config = dict(
    n_layer=10,
    d_model=384,
    n_head=3,
    n_kv_head=3,
    head_dim=128,
    d_mlp=1024,
    vocab_size=6798,
    activation='swiglu',
    norm='rmsnorm',
    norm_place='pre',
    norm_eps=1e-06,
    positions='rope',
    rope_base=34000.0,
    rope_fraction=1.0,
    qk_norm=False,
    attn_scale=0.0884,
    bias='none',
    tie_embeddings=False,
    parallel_block=False,
    init='normal',
    init_std_qkv=0.0297,
    init_std_o=0.00664,
    init_std_up=0.0297,
    init_std_down=0.00406,
    optimizer='adamw',
    lr=0.00136,
    lr_mult_qkv=0.5,
    lr_mult_up=0.726,
    beta1=0.9,
    beta2=0.99,
    lr_head=0.00511,
    grad_clip=0.5,
    warmup_steps=206,
    schedule='wsd',
    decay_fraction=0.596,
    decay_shape='linear',
    final_lr_fraction=0.0,
    batch_tokens=65536,
    seq_len=1024,
    doc_mask=True,
    train_tokens=410600000,
    steps=6266,
    dataset='wikipedia_en',
)
MLP neurons of a small language model. Each row is named by its layer, matrix (gate and up: input weights) and neuron, and shows model dimensions 32-287. Each number is 500 + 25 x the weight over its row's rms, rounded and kept within 0 to 999. Numbers have three digits each. A neuron's up and down rows have the sign that makes its largest values positive.
After each neuron's rows, "fires after" lists the tokens most often just before its 100 highest values on Wikipedia text that the model never trained on. A number after a token or word is its count.

L7.gate283:524435479479522520495477442533517499489528424520504517489487497509528558515494518514493513475508497499489502520506472539524495448462521526486495500527475531461505480459560492527510480547518533481475525519471470471537563514509548501503511527488578493488522496503499494508517452464502508497525499532491481502548499526473506455518540514493513473497451448482517520507473524490499468485502503513555542499512470541493535511491502494559482525489505512481531486509524485488502479526492474483503503464496434507468452517498513485478500499485499501520522513508505514474467490500523493484486484508500446523506500499481526506502485493442504491524514468459491484488512504466511537505530536506471507456515502493510478518511506460509529513499479450505541554482554506509492526490539492
L7.up283:537481509509515516499485517505500504533519498469469486506475556487531525470497490510497517502485498485540543543434475512522524479522475508479513490475501490495508524471483510502507524488490487461511551534477499507479519503491490495524562522454497497461473508485524490493502446525509542530539467499451468503533534454492521497491558545452478485514462474456514535532482506439486479479504550516522492513501512524550534519479481496555505505495509516482469529512520466493512530490506432514526478504490484500484481511512483458544531510508482477538524558534504499461491533515493533485487464488521462472539501539509530500493502472466451488514487502486499522467499508519517490514552523479519541456496465491486538532503539505508524496504525465512452542505520480491536510513517508
fires after: " " 42, " the" 7, "\n" 6, " The" 5, "9" 4

L5.gate111:519512512513530541527483511539504461492494506477501487513481467487538546458497485480500467493549494449503521528516460510511521506455443523528462501482519498514538485508518443460504463518508511547475512515473496535488528498495488464484504507516520521480498470483521490502496511509493498512533504491499452500529500490516471494536499513487499526524541478513476499508505505497490520473484483499487533501524487518534501560430504550505478493468510471538476526501470450502474422521504487571479512490518463444483545485500455480456481499491505521518469514490436519535515520467498474528505493516465521524453490522459523462506498535484460502521511500470495495501459543506484514509469514498517499513511523473506480478508502477466486503501559508479518521524530488481515489483487491
L5.up111:516513524500488469478515513498478462495496537474535445471494498512504471493487480520491529482535497555504463538538467512465509497499532511507488551501450516485473527566476486483518471481517468504558522493464499473523532494460484486519494470537488495506512483485537526480546491528525526504483523508499515524542513503476523470488525519512493517480550534519487468503510537483516517458493513482505507523494477488538533504489506490504502484512459491522507537534444499474496520471467461486476498481482485503527506515491534466514490541518515508486473486491481532540516499490468493451481459478533436492476513496517491505493505522474503523481504511527492490525526520493497469488510503506535506539515468506528487515521473516506530556500531508518515468474514499496494460504529511
fires after: " " 29, "–" 18, "0" 17, "1" 4

L2.gate686:495477487488483467517474490438492499507490484509480539526469528498536487522530491465481501478501489492532512505490513539523500446492464578514455489481534514538516501487520519507495490524497537503495497495507512525478522507492506439479511515501544487538530507500506500510507478530532476473539522525477486503502517519495466482528504513518510454474522470537479537483543502487496488487492507452546511511536483484535468537458501458486492537517465491490497458495471489444535492544478498465467522506482457531523494487498519485540497483460485487505511469514525505454471493525473499548476543562451499524511522451503517496507500534482469496477523484482517514471498520485537529477478497483484527500553461470476471490499502546531487557476527468496526536487490495470479509447497465
L2.up686:522502465544494510457518487507488511476509518502574485461478504527516513498472465536513490505517472480490471524478508484480535487504477503468508502511519488501506527506519507520516467505513485495457527475488476571497511529545548501527487479503513501510500516479514496522516471464487497519507550525494446507527483525496528534509538480514486522469510514489495434529505484486557508503491482457486516481540496520488518544539474512542561470526484497477556515541533507494472517480499518454498524506458507482477501474503538443503467506487442469493461508469457487509482502518535458516479503507474499513494536487498490482444493502506499483519503535516511477496529541527541515507491499528498487510534456483480529508493501487485506499489484452521484505534473470473501450513485503
fires after: " the" 49, " St" 13, " found" 4, " The" 4

L7.gate695:494512490487500482457499549486488495582450503506503491527514489439484524474475480483500523463500494452475512499510508451498493488517511505504484506539494508442503531543496479490518515506516458492463498494493478494444484510553473524540467479514492513471523489462481462532544459494488503521520452554474511550499478494455506459495496541492521499508528483488476495514495467502491492503495478491519535540454500543505545488502500494536510516469473481503510507523508495483565511456505497506543535526510485501515469537505461523527530508484471504493528451482506511498501502516563492527487505482473503489490474541467499505464497471459476532470481538495492535498515519494479516509452474512522567521515513494498499458477488511499510507503489518516521490500535581487471445506488489
L7.up695:491511531521482449498486496505490515440500486582537472482529481499483477549507507456523514538534507561483508496512479510492478495467510534525502507475505488501519509507561451566476512514446492576526500489481501496536479493499520528494549497471495483507455471511490478454505530527505472480542496503493489525493503498488466527516481464518520475530521515488472497522520534496450529486511468494486507499468518479494487514496461478518505471527469503559529483439506538501493504508497477492510492503479505551478520487488494523459496525513480481503509520533516535474502515480463526536491525508491496509473496513479454457502493510513505514500516469506497455504502483540517466523471462535525493522524482508509492473527494444469472453486500507481495516512494521502479487539503507
fires after: "0" 19, "9" 10, "8" 10, "7" 8, "1" 8, "4" 6

L7.gate300:493502542549500464509509504457524456527474488483496512485496485487554481465507522520509499480499487527516438505521521512480482489500506479497497497502472530442563530494513494481481489517489511499509515491475463486484500529471494514512481491511516493478499502511487534516522493504458503498481477517541454514501487501498488504495496498463474550534506498483532517497477506471483522472474503512497535490488446468507483499456518552495512535502535500547528478490521509473505527489498491525532514460490487485511522470503464517502449486514481502502418490488518518499531492496509499490568491500480479508501454526530482509514460455499501510512498486490491440510508511502511533510462512509513494475503537490526527542502525494562518534505485522514522472496538541457525521479501492
L7.up300:517538469510508512500487508542452531538522460501572511490476472482495438493493506472529512517525475497499530523519454442486495507503459491482526538521508498532527487495450504518499478495506512545513483511472450541492551506524470510463453482518520490454520485522540498492542481539495486459506497500502510515524508462469492535490521490479483474561536484500434495487462535497523515532467495512484515482526546455473495523495489452492529483512552469501516539520462428490503481495520505491475496504499471526500504462506504521516504487490473504475499469473522443481505544482485445511495478513542483521504496495492513524498532517488492485495513479527518513460480484480475524514514504467512519450514463520522514507521464522487474492528473472477544501507468506497525492504493534
fires after: "1" 26, "0" 19, "|" 10, "9" 6, "2" 4

L7.gate536:507485492464513507506498492522527435507459474507535515537534461536530563510476551538513495484486492454457456513509500516509483490456491526481498501502508514491497502447516486545518478481482543497478432481465541450517527482467498493463497521515496542456537467477483516519571496485470507490486506515488524503490479512508506492547505543518471483556473489501491489488547530470554477527458495481466504508511466498474468514483533533531506532491538495519499481514525501486508502541482467504506555473500445549514508499489500526479515484498496526512541434549484481502557580492480475567479491510481517516525482500483506496500512486491523522508506498472501526485484493429498485478499531488520552532513494510516516474484471491514457531521523515483491518515538512504432510507509528
L7.up536:491489504525479531484490495471529513451482493515501455479493429466502517533457448560487454482485526468501455488490475495472475519516534536473479502475496479483497553469518522525506496501493491476493514474470551515508466472481504491502534455547487507490490529489547495457503454488510501438516497450455531505488516466511484519495456537480496540521501474471458541504526512505436487470463513500523508463487507519523468527517476530503521448537488511477470451508523506493486567500529499491532496532476524519497508527519499488503522523492487476501551499514514538449510450526496481503429476498488502468500490510527509472503493460486500526520509501492526457491511491508539500483490494500491470523529522507511531469493514509486492546499552478478524484501492498489473500516509477
fires after: "2" 27, "1" 17, "9" 8, " |" 6, "4" 5

L7.gate614:498533561452481484495455473494483480510461470473494506518526506494502467487485527551508506499478515458467483498587495492493509534495472545520486507502482484486455514460499549496479485513466532494502525498516495454466515533520473530513496466499482504511539455512497482502514518510521520547476505485521508536504536454569441501510463508514519514496468450501503493496493477488493476534478467495475528500509465480516495462509510480524494512497513479559476509502512514489508517491533515477488535480511486466517549500514511521491510478495525532512490482508453503527504478470524518502488558488466486519459480505531461487476485474464526492520510512470472501498549471501499470525474487518535568474512420506497469468555506493500497515499512546478509490487492529487514481523498503
L7.up614:537496471531518506504492491520498459456514490501463493522480465527464483485524500515504492537490506527515448480504506511487512506494459499490529469474523466470514513484470507489505493497411508502458478474461450543490509525513477501525521493506525515556493519486522500536503521515504501478508430499534499493538537486490437552449523514515533474482513522505540488497462517459540476491488486489490519526529488537567458580506478474483500494515463503466532480501542510458465505527486537455466513485503498429473497510505463512499506477532484479518512487482503491510520471494472482508507503548479521507510511497467496483518491489482471500521516495470453486485511528459509541515499458488512467505505454493531457500462449485474493492512503448516503521479557513491521468497481508
fires after: "9" 24, " C" 14, " c" 8, "C" 5, "0" 5, "==" 4

L7.gate81:516458503496504496476505493474509482495504482493510479521528487453472500491473526550513498479466507483480476478506490520504521508506481519552491505559529547455528528468534501507535494465508501482529454475488499499506509535466492475503494502507494500471514487462474511522564508533477481486523485491451517532511484499523488534513495510527535485481503452442514494474551465504476528473512471491503506541477528490546510537528522510484500536509531538516491481531509510501506472502514477511483484494544492503541513487526494491457539527474454476503493516525486510495494539497532479518512483469479494500464497538452492477489476487463519493514480512542465520492488462493469521557513551520534578461489516551517484495517473493524504556510502499503503521498516468568479504468503501
L7.up81:500483474501499517490476470477529538487517500521491519497502506515588517531547445503511509561519486484515505510510480481506504490533528473438493502468510503497480518475539515479502511483486503466477485521485462519507517491482472501532501513503497480450471508507513486506481526517500453525470509480514521535500518497468552528494505457511470456515539465499477502495459508471469484508505474527490487501509471537465524507494465516489522517495522468494506552498495495526507464511488437493516500476526482494493488506530506511530489510511476511504492484453497445550488519478474530503465478489511482476487469525520475483511476489501486529492507499545491472519446495548492493498539483451566522513478504479511487469467476513541479499527496552532506531472518465489504504498480534
fires after: "1" 75, " " 11, "9" 4

L2.gate852:473518511486490547496461529517528500514489491500537518480512511480542514499514519471523513467482522413500460504512521520552498511505484502475497496541463472520529487492527492482518497519520524525502481517516488473540472544491467511460504506479498504512559499491505492528497470481497508493479474499495463529503479526504532509513505477502489467498522499488516473466480487511518519501560515484502533529518471452528471452439475496507508453483521495490467477486510453501488496506525523546512462482481518487462518484507485489466510542521495495517501448488479493547504487499516488495516516494464487503485468522470542452504510498543470494535499486472488536482498483475520552486451539488560505502495482515528517503492536518525534471502487506499538488515485538458483473530528527
L2.up852:518491500534488506523474500506487531518449514511536546509559485494518500483528507534483505466509473539473479504517479506443501457513515501499534509498469499513490508487514508533473525516511533465510505511510508461510462488493478528523515505514506526466477503512539515458526466538528554507484541523503487549455510472494433485463479506499510450478491518523468451505481490535515500501520486491510506492501537490462488515482516513527562511477528538486504518524455526519485522475471555501518473474540487513493479459508496516488531459493486499490447472504490507488544514501503468472525496501464532482482513539537499493491503474479474505514464457481498488507482484446453478483534469547483512505509485506485475455480485486465471561498440530507541461542534483515515497505479501
fires after: "==" 38, " (" 5, "-" 5, "===" 4

L7.gate310:465466482506517469469494501484531491491511457464527498507496509514501500410532520529507510487515504496514481456504514483510491453514505502464455467523506490453471484503512457522518529531499489520524461479486464502565501514494483492465459507532537512492507533472488516476460493496526522484511509478586495530486550506494479504533508514492504496473509566515504518525515521521484507497525491487489537502524439495506523493490451486467484519504530455545515505491513516520499487517450474471497542491488493513519446478470503503547457492509484538534506473519508532504488508513521520518530477504519493542515500446460481484512490498482498507509560467506478467486492494490493468467503454512484498501518508503466475497517530467513533480499522542491522473513484535491418552495471494
L7.up310:471506483473491477485488511497455525514500502482506479530514514446540530516507508500489499518526515528472449522470535493529519554518557515526493482528493541481545476500494470494494503522501527521487491519514482481525523491531461476555487500529529540522517505493477505480500461501528474533505541491536507496513556502531476515477502490525498542521515518508520534522515556539494512504481481476485510517553491508519463544486490485502498463490505484540503487488427475506530480455484486457515517502536480502505510525516569509477486492545522546501493519424532524473471506483545497494528448466472510521483541523502489525490481470514466515469499487503474518483509529491552505513458539490518513497461537546490468522501516497478520509526527450462535541510491520451518484466480518
fires after: "," 19, "2" 18, "1" 15, "ip" 5, " May" 5

L7.gate843:501478525523533495521474520494516514561499481493509508508494460491508497507487501513456504482515484557478469533520502523479449548526489502481505460509517529500487479514455522524504470519492484520531506479456521524472537526527481525506484451480520537495521481503497520510503502508506520518463471527505485522541514459472487490472559507526494509505533484532474463495510520522501517514509549518525528496455493479516439532469507516513488575532503528536484512539439521502501522522518483515475505512476502493474505491504507508525505465496510495555506470459488501473520503502534526454555496511494497507509462506510489501507480544471483473491548492459550484506443486511491448524515494498515493488483457462505502535458489557437465490472507537459524473478473509525508522498518481
L7.up843:517517526501516509461509461529506511485485466530529510498495499484501511508509493467478498453490509478517526505461484492449445469484523499497480439496497515492556462503481477521544487516461501525481541507460488526477491465513487454510516470528511496509522487502483523522481500570505531458466483521497486513486519482494516575460524489531508504510497508523502501533476476507485497517489463497516517476526486501539497503451514515486513476527496525544482509512500511451457534456539527527493486533459535539515502537486444516552533488493518499516515533465500497455515474528509532498547499516520478499491533508469469515508485499508474504442469471464525477495491533516509488498447490507487511484530499474523512479500519508498533488509496493485494467516459483469503539523517511
fires after: "1" 22, "2" 17, " " 15, "|" 8, " |\n" 7, "\n" 5

L7.gate254:516488501487457506488514510471508484515478517506525510497555535504477493541491469480497519509502537498457490476519552465486472484493485544463487520547483539458488517445490519552521515521512525498509509507498563455486560520509530488536513509477500465504517493487514513503466547503471537520491491439502505560475513508481506512494520483523503477512510494497488448519501516511518531488528517507482528462519496512467559483494460501493491488512508486482526472466471518509495471533529487524519465531532451538497489504477524470456482487461484531526485451455489486503514506458519503467524515502508515496518452531550484487485488497484471551462505505500485495555482481512461488515526471488541545528488550482509498505496499501504513494511487494529515477461529535530463473509517511
L7.up254:519524561484495499485503501477497510495472489476501469527493489521505494499519498478480502499523509511459539485468480557482476497510507494502470524521566461526483508499533497495511512500516520530520519474509489434501476483505499489454550498509533484469508480528510516523490552440466554496520521508498438504524513524498500481468526522499489516526515513494493506502460502512441553474518473540515515500482447537549542476535476485489464507521476478492498476460507478501499451510513496495467554527509497513519522519548492485497479476521515517505518537514475507513516466541497521552489466489533489532470478502529514549524515465465486520490487486451531515507543534511500535501491506514516468531495470483523495512483490509475551488499487516513496467498533535500518542516500534
fires after: " " 24, "2" 13, "1" 9, "3" 9, "4" 7, "5" 7